MLP neurons of a small language model. Each row is named by its layer, matrix (down: output weights) and neuron, and shows model dimensions 0-159. Each number is 128 + 24 x the weight over its row's rms, rounded and kept within 0 to 255. Numbers have three digits each.
Before each neuron's rows, "fires before" lists the tokens most often just after its 100 highest values on Wikipedia text that the model never trained on. A number after a token or word is its count.

fires before: " |" 33, ":" 13, "," 6, ")" 4
L3.down345:141126164149112116154086163136140144125079108144144105117138147122136145145129156120116140156135152121082145179131218145109113114147092131100134126121171114107129169151128130112109135117145174133139120088135119086082106088120119117143127097151123146112169136125093098131114136114138080102092144120158133155154127147158143141146064147136119178108145179132113135132118152159102137150148155148123118141141109110129123154134104139144158117171144145151098166148132153108139085166118128

fires before: " |" 63, "\n" 14, " " 7, " –" 5, " —" 4
L4.down711:083139131133145140117129132096124129084144094109115148121157096183140175147122134167158100102119157109110168087145120063113097164162138133119132110109093092181132181122139126130147114128153131164105150146105155126126159101151136142153115131113153117139106143152120125115148096136141128090138154111096148118116112137132196098148098143125154168166139113145141131118114116153118128118140132157157150111093118089137105135098151118118108124112118121163115088122126096105181126155142188

fires before: "\n" 42, " the" 13
L7.down304:115116133143105118124153086121168133130153126158136111105094116144075122128130162156149117128118117107165152121164142096155069123136139089133110125161124090112087113112144146105133152116144141153110117110095145116096141127113159123128129105093153080129167122138121136128134178105131165101106101106137150158107180102102110130148112103207145145123151123135112180092156137141152160127121166106133149152085125129132126123131105165105091142119159117117128148102142133062132165131123094

fires before: "\n" 30, " in" 11, " " 9, "run" 7, " on" 6
L4.down606:109149115157110125143139174122140103058144127129120138152106122136114155153105121114163123130127172151091147141125180131140085127127114133115105114120133159152127109127158167109139110179114155156149111100146136105088107100168128097109132132136145146151128130054067110130136165144127122122128125162123165148164137106148114124152151130115136125116141111101158118114145133138150129171097116099106123111068176116126112117131150116179118100195111113116123134083117147099122115140161159

fires before: "1" 36, "2" 19, " " 9
L7.down238:087128141138112131140094169081129153123139139116119157104090131100142138109132130127100161131108126100143140102083113131077114118157117147122129152114153146122100111132145156130158149116072158148143134147184136107144093154102117106147120143128114103144114126118110063116160125124136138117104116145111149147120156120126112155102208123122136084111139100139098157150171113173143109185128130124140141095162110163139102116154175113118135175128151151127177129121131112114169088103134115

fires before: " " 40, "\n" 19, " Released" 4
L4.down353:131137136112071147135119108111171135091130124147108138173156120121131130119141117096165133140074159143138108143127104092116133111105119173150144112150161137137143095120140172157100089157158118194092107089112129146130094141140136092141123162127106120126120114115162080092135116124136148108096069126146104098120121116146120151143126119142110124139104103139128155062124141157112136097155124135143181135106123094160085112145104117115150140161169146110123112169138141122116082098143156

fires before: "\n" 47, "born" 8
L4.down149:157063115127151122133111185079105165113083126134137127120157072154127149142130155112110126122150098130098145143119122152116135153144154112132149142096137091168145136136138150164100162088145134074112130126127122124104143122153156125097102146127130127092137122146100143142135138118118173157130142127148063182099131142115166157097129127115096129147164111145153087132117091107120132120097151136141182105122129101116125122095163128142128152112123070124155129139155167154163138156105133

fires before: " |" 57, "\n" 5, "|" 5
L7.down551:106156149143084140100188147167127104108077142110132108125132172121122146119129129123147104133140104162126129129117092119138129119122154124106126056156179101089136096143157163164079125114140126109117116177108126139108151126125083152107154104096138125112131174099118126126126128139122095117145132148129138150131118118043113176152152130155157168155118159104151142133124137119141124129140167126120145106122115138139187155146112160123140097137107125130086159137130117145123130140079095

fires before: " |" 36, " –" 10, "\n" 7, " (" 7, "2" 4
L3.down204:102141159113139134118137116149151159119084125138116158156167110110143174086123104134119129128108056138101143135122098152151116171149139148162111135130146080146124109149127139150079104130150124099137114158130121154129153136129147136147115172134085094133139104120152130137136102149092111088117080106137156161178106115110138141142165081106166123120127088149075084141159126110138134132155112088152105088111096140121154160110109146114107102156101120111154177149138104128117147111114131

fires before: " |" 44, " –" 11, " of" 7, " " 6, "s" 5
L3.down660:141140069092112108139068102135128121147144138162131109137092149146137130153105152094131134145104164108131152145156121139158122119078120135107115123138114147152128126128120083157090123153140137131112175075096122111102147099117160135143116080133108127116146144123133106103173134104132160103123133073130142076154138146103151134157076108073120137132111155152172116142121149146083120091101111129104108133144103161104157117160162130173144132151144136167120133145145105162135145121112168

fires before: "\n" 48, " He" 6, " In" 4, " " 4
L3.down757:123125125145122107133127122127120115145088076113111126129103133150122141145129174130135119108160167117164100153098179110128131166130165167141153124127155127117093112089152083134168082097093123114185111113158135123159102095113115138093108147158123108189098105130137139122092102123125141161145094112132151153113148085094117151104126127121104128146156125136138159072136144104148106152124065110118138144116123094101124118125127116107055121123119147115109126135123138089093093152119115

fires before: "\n" 29, "---|---|---|---|" 20, " |" 16, ":" 4
L4.down336:127099127125120147163101095161166102115119113151124124128154186142121142168110140099133125105116106134150134163146125123117147178147132136137150116098140168111077117132152100097157137164156144080133131081113115122088144122129135111107124152142117127151165125105107071129102102127093147119168106109108156126152130079143113136132100140094126155114130165130144159135163120144091087172136128147145117147154104144153111075129150114119089104146120170135081161155108105131170151140152099

fires before: " |" 34, "|" 23, "\n" 15, "-" 12
L4.down180:091171097156165135149124131122051104134118110149117112096114117141177157087118091124159110143141125112136123147135111116100102143167115137134069128093092149136127172125132135119178166091161111141135133142131123133163160124144148093158133144124113127121133129109144147178099158107108173120089168161126124119128086161142149119136125132136107118178116159149166097119146113131114123177080165128156091125122171119130130131167135143122128118136088110137155124137147124103135095119108116

fires before: "2" 29, "1" 18, "t" 7
L7.down621:080131099153174097087125086158144140120121105112124125125086117156127083080114104105130102130163140133120136150151145105110164093138111089089137113135105121091124142143147133124114091091149164107137125145140121167122083136122122134127135125098130113164106165144117152117155105090112121120181127186135143194140115126117128121123125142153176179113177133112101123136121090169128139092121140125102121145106124156145119157136142128142148155132126134119152066171141111136155141142101150

fires before: " |" 51, " –" 14, " " 13, "\n" 12
L4.down172:130120110100151155103144108095107152102153155106096142145131077164127125146143137128134115091127138145111092102173103133131126127138131084126162098124088106133110128125159146149150122109168108133118167114106121110134113119132173132132142139161112134123090125149098131103173169121142117163111148166096137094134135091132113075150088126110152135100142129120167108092114138147144143117154123101159160150111128111127122148175143104139166134081103093138152142113157105082186161125159180

fires before: " |" 43, " –" 16, "il" 4
L4.down239:137102142147131155112112149153090096136088150093084101122160157093111127105162162150127109175119158133089099139117124136159099144112136126111123124158123127145170067139108131155053092107107141085162129127163082101132166123131162168120118091142136150123114112126160153130123149113116128116141112138140128142127072117103150107084112130136141135141106108102144120163101123143161115113127129164164151080100159139125140124091125130156143153171129089101131117106161149102133131113119130

fires before: " " 63, " and" 7, "." 5
L4.down496:112135092118135136122134129091125121119151118143112137127165134139123183082106129142161142121183126133122106126124119109090113135131099127095164133127146162136114077133142106117110078156126138134129137114139092166132073155136116105119145136124145175113107160115176100124117156114173148142156121158167112072108133132111090167131193115132124135144155172152137133073122131162099103121126122107138143190138094108111135121096114106134156142148120174107154120144130140157108105115110166

fires before: " " 40, " |" 21, "\n" 20
L7.down748:128110097143138105103114112093135122125096121134154104099139118127082137115117130145136108126103161104138114199156145120128125055114125148145116132121150124148116129140142101113144162103128110112135151138145154124133124146171097126091108112111098147092148150107125140128096150115102122165090129157146152137086120142126089143131150103108147127075133108103156193167095193125145154124136085149119156104087153140118134125140121170133130109139159109098173124148116181136084160143142133

fires before: "\n" 26, " is" 11, "born" 10, "0" 7, "7" 6, ")" 5
L4.down459:150094154146107095150122169083115118140117176128107111135094150107130121158139116129126139155149127086141131134188151150154134137141115105149163118127107089111145105143131143156135137104142120143130138191156112087100158099113164099105105139111092165166114100106154113131138129128136143125150179137087145112145138144136134079113080141157105169121147079145119080105126162169114137111104099111125168116103090144145111142128108101126089131131070126148106123142150135128116144139147097

fires before: " |" 25, "0" 15, "1" 8, "%" 7, "." 4, "|" 4
L7.down181:138103119132106130138118133098131130141120122123126117140108109164125107119146131130128127143153185166156116138134172087123119101130129176151064145117123098118126116132143103119095098136142130038130088117161144152162143142113060117133095157105148099130169142149158175112142110119118142133122094088152128112135134150078151164112120098112140118128068123101094114152146134136132121137109101120165134134123139130111150130098118161148126142199119102100133109159153122108139133158166139

fires before: " " 28, " –" 23, " |" 19, "\n" 10, ";" 5, "ga" 4
L3.down385:099150129114130126161115120118101119164101099109092092172120136163137130140124157112089088088109127115099095147110116162125074144139146116119101139101158121103094173153143124111134153134115135148137098122141131096129123114119136154108168131121126100188104148133111095142125106104112139149116147098142131131121153156090139163112117149095134114131141134135126110115131193163076196142109114095147095118131127127105128109171144087134095156135150119140167147176089132149170109131099108

fires before: "\n" 38, " |" 21, " " 8, ")" 4
L4.down283:171133113167131106138122137110136136112102124116161092138160126088055116134134156160094119159113119138150121166157147162118146154170096161148094179118156127174132116094146095153101146115122158134101116108096113119122130100115074119100157178097126124126172109089148108114138128129112145090156118144170116168109121095149112154119086151143139138097143136160152125155108076130143082154139147112126156154109122122137167127121119152106136126156155145126104142143122126144119134096105126

fires before: " |" 53, " –" 15, " " 7
L3.down236:090112152106110113216100141128153126154116116141114080154105164159150134143098155109078127123122132126119125120162101137141142108131166135121118160132160137146126099137149099122135126129126104120142111152189150134137134120105125101139120185169081130153111134133149117138108125137139114180082147119116113120144098145085084134066142129135157106113128138123113117137146199104101134126128107137170133146164079110106135092104134134147118120116131171117146137116168134121151111110094148

fires before: " |" 31, "1" 9, "8" 7, "7" 7, "2" 6, "5" 5
L3.down689:148144142082147144117142160124115104140135122119112111083130124149124116131121084145144095148138125115151128115156078159111142157140140191089148136137114140110094088135190105145148134154125064139137135139160104098143080123144123113109115121100100097122123123114144143138125116146138142146137121151126143088111108141079158147091104111122155110128080110133117102093114157120148112153134066133099126139115165104099128142132121117141097050141175124095094105161122132126153153098139103

fires before: "-" 45, "\n" 18, " " 4, "1" 4
L4.down662:106127141136159137126153131126147120031142118130106115161136107133161141116162090120150185092150160110156136148115106106113111144095117108143101148131130121145137127114105167136166093158142119137126150139117150127105169122114114126142101160133126122112132104115124120124108140133126145151129166129117119119116092132152136140132078129148105118110159108129137098093122152177115181164125116140153132152135158106095086040115120082141147121129115134099119110142126141152173150188106161

fires before: "-" 39, "\n" 18, " " 9, "s" 4
L4.down483:080134093149100107154132134146107121096143107141178101138127105117123154111109115108126180120144133084098101120138166088146080151079127139142108134115118167147139104134083137155148110141110115119128135129132134116100099149120112129154136144142125145168143140121120141191110135141141151145165157148161110155079167133163121159100115159131096138135148111076127078115150102130157172137098106132111119160138175115110142081110143130174119130156098151159134129133122122092138109153087142

fires before: "|" 44, "\n" 16, " /" 11
L4.down161:093121122156144141136118186135145129162146209128119146148133094144111138143149135132137143098151164139113126096147102158091157118143114098109098092133073130165128151098130088125132115094139052136117084142143136135085139133099126111177137142138169096120120127138121120131162142071152113153112120137134138111128111125118109104127074113109134137150155115146110108101119112115151128122154132117152089186103135072152133151110127134113139138140132125112162086127134117095114123104160151

fires before: "-" 30, "\n" 25, "|" 22, "1" 7
L4.down470:098124111156126134141133133150081132102133098128167114157119127100164138106078148122147168100110170133110119140121144132092117161132144128128077119199081125156138101114115105121146079135126112133156128079127136110118110155195069113128083139129123135132142101084096156135128179125175126126099106130129114086136134117114108137153111105133119176116150095133103074133153129150107112127138135130142108154128134144143130100133137160154088149127108155143145124091111165147128114151155140

fires before: "\n" 49, " |" 19, ":" 7
L3.down172:105145168150131099127107110100113074138089153111109125117155150122107114101144114162148125115087080132106113130119138125130134130174130186141171150135089087139103131151146119187100154118093106141118112129149160150122064105108153131114118104125125107151118119161134141162107132131129139108168087128091094104125106155099107096093105115110119134157110159143130172159134148089154125139123089125150144142145114081101108155128126075141097137155126164134127121170126110110118121108112159

fires before: "\n" 52, " " 6, " In" 4
L4.down77:115170143141085173172112108090088096128125109113150115140089111113150139097108105120151141161172123122128110155110095115122123108141114100113120108167142130130126110146133131133159109126145113141132133092145122132133089186159126078126090114145152134168135093101157130143172142151175154114143139113114109095123192158123134159149169179172105112131149122135144106131096122112103164130124134148118139168087118103124137129116129122109111138159118173110150110104076167133145119133145163

fires before: "1" 32, "2" 18, "," 8, " the" 4
L7.down425:134128096151130089098096108137121130109118101097101166147088138158135133098139120114175080112139134129138122138077158129112105091122116113173134156143146131126154114143120164121134134132090141093123151169059133152159167156095148161130130121112130166121152103157130093144145080114116105155089108131143125129115122093140114107145137105137111138143160127130122129078126106170141126146111094121134147155077112173128149124090181164122159157097112107135102125160113125174101138122108125

fires before: "\n" 21, "." 14, "9" 9, "{" 9, "0" 8
L7.down436:098113141110130168123156155111129141149138115160133123130136127132127126143165128116168103163121120158153124159112163129133108131116121154132150112112151121103110080149138113111096127138143084123091167113091064196086108151133177162145162114129140176113155098108083163140097092157136071109135090135099129148168140147156119094092103117108133102130092134134130149107156117114115149136102128124143099151156109135100096160121136101120146112174130115145126120120100141157124163093111149